MLP neurons of a small language model. Each row is named by its layer, matrix (gate and up: input weights) and neuron, and shows model dimensions 48-175. Each number is 128 + 32 x the weight over its row's rms, rounded and kept within 0 to 255. A neuron's up and down rows have the sign that makes its largest values positive.
Before each neuron's rows, "fires in" lists the words (lower case) most often at its 100 highest values on Wikipedia text that the model never trained on. A number after a token or word is its count.

fires in: "town" 15, "city" 15, "mother" 9, "daughter" 8, "family" 6
L3.gate86 [121 130  98 142  90 153 183 134 184 156 108 125 108 163 158 146 102 213  98 126 167 122 144 155 127 133 108 154 183  97 131 115  81 131 142 108 123 147 135 158  83 156 130 129 105 145 152 140 155  90 127 128 164  78 182 173 169 117 145 157 149 177 128 114  91  97 106 134 174 161  93 135 176  81  65 146 152  94 124  93 154 236 179 169 190 149 145 164 130  96 123 161 138 143 145 131 131  52  67 150 123 143 117 150 139 125 100 161 148  96  72 130  65 145 135 111 151 118 144 149 149 173  99 115 165  87 188 101]
L3.up86 [118 163  54  88 119 121 100 168 153 179  86 101 122 147 128 178 142 116 144 163 172  86 141  45 152  70  92 133 168  59 170 118  85  80 155  96 151 131 126 139  90 167 126 117 140  86 186 161 132 159 153 158 120 113 103 128 154 138 113  98 112 149 152 151 102 163 123 134 101 146 188 108 129 148  95 152 107 119 139 185 103 143 134 122 108 122 159 117  96  89 131 139 131 145 133 111 115 100 119 143  51 176 105 130 125  96 194 127 152 129 155 155 179 124 115 123 161  95 171 134 212 179 132  68 115  80 139 158]

fires in: "total" 25, "source" 9, "cross" 8, "see" 7, "description" 6, "died" 5
L3.gate345 [ 99  98 108 122 152 157 184  86 106 147 182 112  54 131 139 156 178 160 140 150 212 120  71 121 154  61 198  62  77 138  72 190 177 114 127 126 157  97 109 107 130 152 111 118 138 102 148 155 122 106  82  95 116  98 196 124 198 115 108 135 120 162 164 173 144 109 112 105 120 144 119 127 188 148 160  61 149  87 145  91 157 144 101 178 107  98 139 157 140 159 117 122  67 123  93  97 166 141 120 121 177 175 134  87 103 116 112 158 115 118 107  88 107  90 147 101  78 151 118 133  82 114 133 157 145 142 118 148]
L3.up345 [139  68 156  99 118 116  76 189  68 153 154 143 188 105 181 148 102  84  49 118  95  57 122 101  85 119  81 146 151 122 141 155  52 107 109  90 127 142 160 127 149  69 100 139 119 182 105 142  99 107 159 135  79 109  96 131 118  98  76 104  80 111 181  48 138 165  96 143 161 191 133  95  83  85 152 171 133 120 140 116 150 105 135 154 124 151 127 129 154 138 155 146 168 120 104 127 129 117 143 137  63 159  59 141 133 124 114 122 163  62  95  90 186 181 106 158 123 123 131 150 123 117 170 189 169 111 103 100]

fires in: "is" 52, "are" 24, "was" 9, "were" 6
L3.gate498 [ 98 165 138 159  87  91 186  75 133 124  99 106 128  86 162  70 140 179 128 125 139 126  91 141 173 116 155  91 124 162 134  52  98 124  97 153 103 103  93 176 142 195 116  80 135  96  99  67 106 105 129 125 136  66 129 126 133  95  55 117 211 139  95 120 114 145 158  26 113 141 158 194 162 190 214 106 146 143  85 124 125 160 138 103 136 153 159 110  99 144 120 104 142 115 125 110 170 111 136 129  91 159 163 160 181 107 190 187 116  81  92 192 159 118  97  92 149 111  74 115 150  95 175 144 140 107 195 147]
L3.up498 [162  86 185 128 129 131  71 161  92 166  96 110 111 110 103 134 152  63 109 197 125 133  86 132 124 196 106 128 124 234 120 134 114 155 122 155 127 163 105 134  70  96 108 169 208 174 158 123  80 133  97 156 190 124 115 178 123 125  78 138 121 118 181 131 169 151 116 160 145 152 114 145 172 161 159  80 129 133 117 108 138 141 136 169 155 129 113 116  76 208 141 110 163 154 110 119 101 100 153  59 162 148 139 133 118 115 123  95  77 118 134 104 107 107 149  76  80 129 117  93 103 134 154 164 160 157  98 117]

fires in: "was" 22, "at" 21, "serves" 6, "is" 4, "movie" 4
L3.gate281 [ 42 183  98 157 116 158 142 161 134 180 113 143 163 162 119 156 127 143 176  84 146 124 113  78 195 133 163 167 137 126 125 162 182 175  96  55 168  92 101 119 156  88 164 143 128 132 176 102 154 119 156 102 116  75 159 167  92  93 103  97 204 145 122 164 139  79  99  35  84 187  94 113  98 154 137 153 151 122  71 128 113 220 108 135 132 176 194 167 126  86 132 115 121 117 123 159  96  42 162 105 166 140 128  81 142 170 122 130 133 117 176 123 102 118 164 113 121 167 157 132 134 135 119 130 141 120 229 139]
L3.up281 [163  91 152 128 109 156  45 138 130 168 203 162 183 108 127 175 168  81  98  94  91 131 153 174 119 174 119 136 131 153 163 204  54 178 154 111 142 120 159 109 174  75 129 139 150 164 140 139  59 145 136  96  60 108 105 135 147 101  90 156  59 149 127 109 123  98 119 173 112 178 117 103 155 163  97 100  90 103 118 117 124 141 114 140 150  79 105 133 143 171 171 121 101 105  79 121 116 154 100 132 105 177 187 129 115 155 155  44  74  84 168 126 144 154 189 171 111 170 143  96 119 170 117 151 147 178 112 182]

fires in: "university" 37, "county" 13, "mexico" 9, "china" 7, "ohio" 6
L3.gate54 [109 147 168 161 154  66 125 109 149  65 131 122 118 149 179 171  70 160 117 120 193 142 142 125 143 132 189 130 128  84 148  99 131 137 140 101 137  95 125 136  98 161 151 139 121 167 119 104  88 125 178 149  92 104 101 145  69  76 163 125 167 118  92 149 128 100 110 161  99 207 138  86 102  73 171 117 134 152 184 126 121 128 158 133  71 154  95 133 139  85 138 122 141 169 141 198 158 140  76 138  99 112  64 121 124 114 131  72 124  90 144 135 102 100 197 126  88 122 187 152 159 157 169  98  86  85 217 151]
L3.up54 [146 145 128 150 173  54  96 116 157  80 123 109 130 126 162 136  74 137 122  74 153 126 135 138 137 169 124 120 135 119 138 155  98  81 154 113 119 128 143 120  98 113 122 160 123 137  93 124  97 163 148 154 165 105  84 155  90 150 142 137 112 126 136 111 108  97 129 137 113 189  91  92 121  45 144 156 168 146 170 130  84 155 137 131  84 173 138 125 127 126 165 145 127 112 144 198  79 154  82 177 162 131  79 136 132  92 137  62 100 131 127 135 133 128 163 116  72 111 145 184 169  71 131 147 117  87 226 121]

fires in: "family" 17, "university" 14, "city" 13, "state" 10, "county" 9, "company" 5
L3.gate237 [192 107 123 120 145 174 139 111 132 101 125 203 127 129 154 121 172 146  93 166 105 119 153 118 128  84  80 101 187  71  68 122 172 132 134 108 102 123 161 126 117 132  97 152 181 122 136 161 114 171 146  72 130 124 102 169 156  91 154  80  66 130 120 101 132 151 166 128 127 169 109  77 169  62 130 180 139 158 128 167 170 155 172 142 149 203 190 139 119 151 152 107 161 106 170 164  94 162 122 143 139 195 173  24 120 117 171 145 143 105 163 140 126 158  93 144  72  85 108 130 200 133  87 138 113 107 102  81]
L3.up237 [173 184 152  68 120 158 160 143 151 121 125 143 165 175 184 137 155 130  91 144  97 145 163  69  94 120 113  92 190  78  82  57 196 148 161 162 123 108 151  91 111 150 100 153 158 119 118 121 111 185 152  78 119 108 130 180 118 126 114 128 137 117 100 123 110 152 161 145 152 148 123 126 157  59 133 137 159 198 130 166 153 120 119 122 134 208 153 164  86 111 180  80 110  69 160 202  30 128 106 142 137 170 162  82  78 152 165 137 117 154 171 127 130 123  89 147  99  66 128 167 230 121 130 129 142 121 124 108]

fires in: "out" 27, "over" 24, "about" 18, "with" 5, "behind" 4
L3.gate430 [148  69  77 156 129 114 153  44 133 143 130 159 123 168 201  51 114 119 144 114  85 115 142 130 188 145 127 118 147 125  86 137  90 156  96 163 120 120 117 168  99 126 123 175 124 116 161 115 168 127 141 126  95 121  96 125 108 108 148 129 161 146  77  71  81 138 106 134 101 153 113  91  92  99 142 110 105 131 134 161 133 102 137 172 174 139 147 133 149 108 141 172 120 143 116 128  97 140 137 158 171 140 122  45 167 168  98  99  87 108 117  73 126 119 123  97 211 132 103 202 139 161 106 184 111 185 187 160]
L3.up430 [149 108  95 152 153 120 182 128 136 116 130 150  91 148 133  72 110 117 145 132 109  87 131 116 102 151  85 156  97 107 113 119 124 158 190  85  91 145 120 123  70 163 125 163 130 149 165 131 162 172 164 139 101 144 108 124 125  96 115 104 161 132 143  62  89 150 136 127 124 192  83 138 115  65 129 153 119 130 118 103 177 132 164 184 154 163 138 182  94 138 104 208 108  92 114 229  76 127 138 153 127 132 157 122 105 150  91 114  85 107 136 142 101 146 122 133 135  77  84 195 127 108 214 107 174 180 148  84]

fires in: "number" 19, "no" 18, "total" 16, "see" 5, "qualification" 4, "review" 4
L3.gate417 [132 149 124 106 139 157 156 193 149 182 133 100  74 126 151 201 170  97  89  78  93 180 118  63 101 126  94  98 112 151  97 150 191  98 147 119 153 131 109 112 125 142  85 125 128 145 133 134  86 201  61  44 110 149 129 147 106 126 143 164 162 135 134 106 150 176 165 122 149 120 123 118 142 153 105  82  87 137 153 100 137 130  72 142  99 109 179 155 143 138 139 112 176 109 126 183 151 111 132 149 107 120 115 157 163 136 100 155 117 139 183 211 124  94 126 178 142 155 145  59 117 125 173 167 179 166 134  91]
L3.up417 [150 111 136 101 132 153 165 185 136 195 150 149 105 138 183 186 162 115 128  89  77 159 112  83  95 136  77 104 127 141  87 120 180  78 136 127 135  91 121 114 129 178  99 117 142 132 134  92  95 164  38  51 119 146 147 130 131 133 172 179 155 156 163  99 171 149 155 109 152 136 126 131 140 138 104 106  82 131 103  86 159 101 111 168 110  97 186 181 154 133 149 129 141 138 130 201 155 124 143 168 101 117 109 127 168 110 130 183 114 164 158 156 113 104 148 151 121 110 147  99  65 103 149 151 154 145 133  79]

fires in: "as" 88, "when" 10
L3.gate182 [141  92  33 152 168  94 103 131 166 117 118 118 143 146 152 101 118  91 100 139 200 116 147 124  92 113  97 117  84 157 146 127 108 158 119 157 110 149  96 130 158 153 162 117 166 132 143  87  52 152 146 130 151  89 118 156  47 168 178  76 134 166  91 109 115 137 158 117 156 119  98  94  99 118  48 112 127 162 135 131  66  98 120 114 101 133  65 158  90 131 156  90 126 157  90  92 116 150  90 157 121 121 136  83 184 118 100 137  78 154 124 151 152  89 116 150 142 129 154 112 165  78 102  53  97  80 113 109]
L3.up182 [ 96 127 165 123 131 189 103 116  98  91 132  95 113 103 149 142 118 171 158 131  65 176 131 177  93 153 141 128 147 161 161 150 167  95 113 120 147 129 142 104 117 152 111  89 177 124  67 163 158 115 140 101  88 160 101  96 150 160  19 158  92  95 123 121 115  96  74 125 161 167 173 173 130 152 167 136  98 117 126 122 145 134 138 208  77  51 150  82 146 147 118 118 147 131 200  99 146 103  79 139 159 142 184 204  99 191 142 117 122 113 116  83  91 135 139 150 116 109 148 141 108 151 130 119 176 127 144 168]

fires in: "was" 30, "as" 25, "became" 10, "appointed" 8, "named" 5
L6.gate477 [134 171 176 115 139 153 141 161 134 135 173 174 158 100 107 118 107 168 149 159 123 126 178 151  94 139 125 152 115 153 132 172 150 164 155  97 138 136 184 161 157 159 147 135 153 147 108 124 147 157 141 110  99 111  91 111 108  73 114 149 172  99 148  75  93  94 188  50  53 186 151 160 159 126 147 107  75 167  66 157 134 120 151 199 128 142 138 129  71 150 144  80 157 133 131  95  99  47 112  88 141 102 114 108 146  63  61 142  76 151 161  96 144 174 135  99 191 116 151 137 120 120  98 143 151  75 110 167]
L6.up477 [171  87 174 142 100 207  74 124 158 103 123 186 149 147 156 128 127 161 145 148 133 130 114 151 183 145 141 142 152 122 105 160 145 178 155 136 121 160 142 143  85 102 154 137  93 151 170 134 146 148 120  53 116 129  99 117 139 106 114 107 115 162 107  71 110  85 135 141  87 125 199 182 149 141 152 109 171 132 101 133 153 161 126 178 119 176  77 150  53 157 114 151 158 142  89 162  84  41 118  85 149 151 114  85 101 174 103 151  81 128 122 146  75  63 140  97 144 204 168 120 139 119  66 125 158  90 104 148]

fires in: "world" 27, "national" 20, "american" 8, "australia" 6
L3.gate105 [195 130 111 154 193 182 142 140 100 122  91 107 156  98  79 120 100 157 129  51 106 149  89 112 168 196 125 137 118 149  98  84 142 136 134  74 128 145 137 144 161 155 195 119 117 120 114 127 168 117 180 183 135 109 108 116 127 134 152 160 153 114 130  97 179 136 141  93 186 110 129 131 123  97 116 117 158 131  68  96 140  82 179 107  52 100 137 110 184 159 148 159  65 119 129 140 125 132 177  98 169 111 127 178 159 156 179 103  87 118 125 188 188 136 127 141 104 120  56 166 132 116 151  62 145 153 162 102]
L3.up105 [178 116 126 125 158 164 155 119 126 121 103 129 136 128  71 143 135 171 139  38 134 188  80  73 145 170 135  98 156 140 160  95  99 157 135  94 109 138 137 106 118 145 143 145 111  98  70  99 169  95 171 140 118 102  84  96  82 178 201 147 155  87 117  66 144 132 147 113 215 109 134 105  94 132 150 105 154 108  79 156 117 113 169 110  66 117 147  92 142 195 111 139  36 144 147 116 124 150 190 115 197 119 136 172 145 128 177 120 135 111 137 169 141  88 133 119 115  93  78 151 165 132 132  88 132 149 168 116]

fires in: "his" 51, "s" 33, "the" 7
L6.gate570 [ 69 134 149 121 140 156 114 153 107 147 144 125 168 164  88  96 108 194 136 143  92  64 112  91 149 113 146 142 109  98 128 119 173 149  80  80 143 138  92  71 157 194 130 164 160 105 171  77  79 190  89 103  97  98 142 166 139 159 144 115 195  91 156 141 122  90 131 109 126 132 162 155 177 135 171 134 113  81 127 106 127 216 151 124  85  91 105 156 131 162  89 136 142 126 121 128  83 153 140 168 103 105 202  89  83 129 124 101  86 155 161 151 107 129 134 171 161 130 109 167  75 175 180 123 113 129 127 139]
L6.up570 [149 170  82 103 127  96  83 150  59 163  85 163 133 156  84 136 162 184 155 143  93 140 211 119 111 139  68 119 113 132  92 118 156 146 160 152 129 130 132 114 176 113 151 150 175 158 161  83 103 136 138 153 129 101 141 103  85  88 106 110 130 113  86 152 118  84 157 134 125  68 127 164 178 112 119  99 111  53 173 159  65 148 107 140 101 142 116 159 109 136 167 176 178 145 135 139 195 106 116 173 149 116 136 133 144 148 123 163  91 150 160 119 161 132 141 165 156 124 147 148  58 129 142 165 134 136 146 107]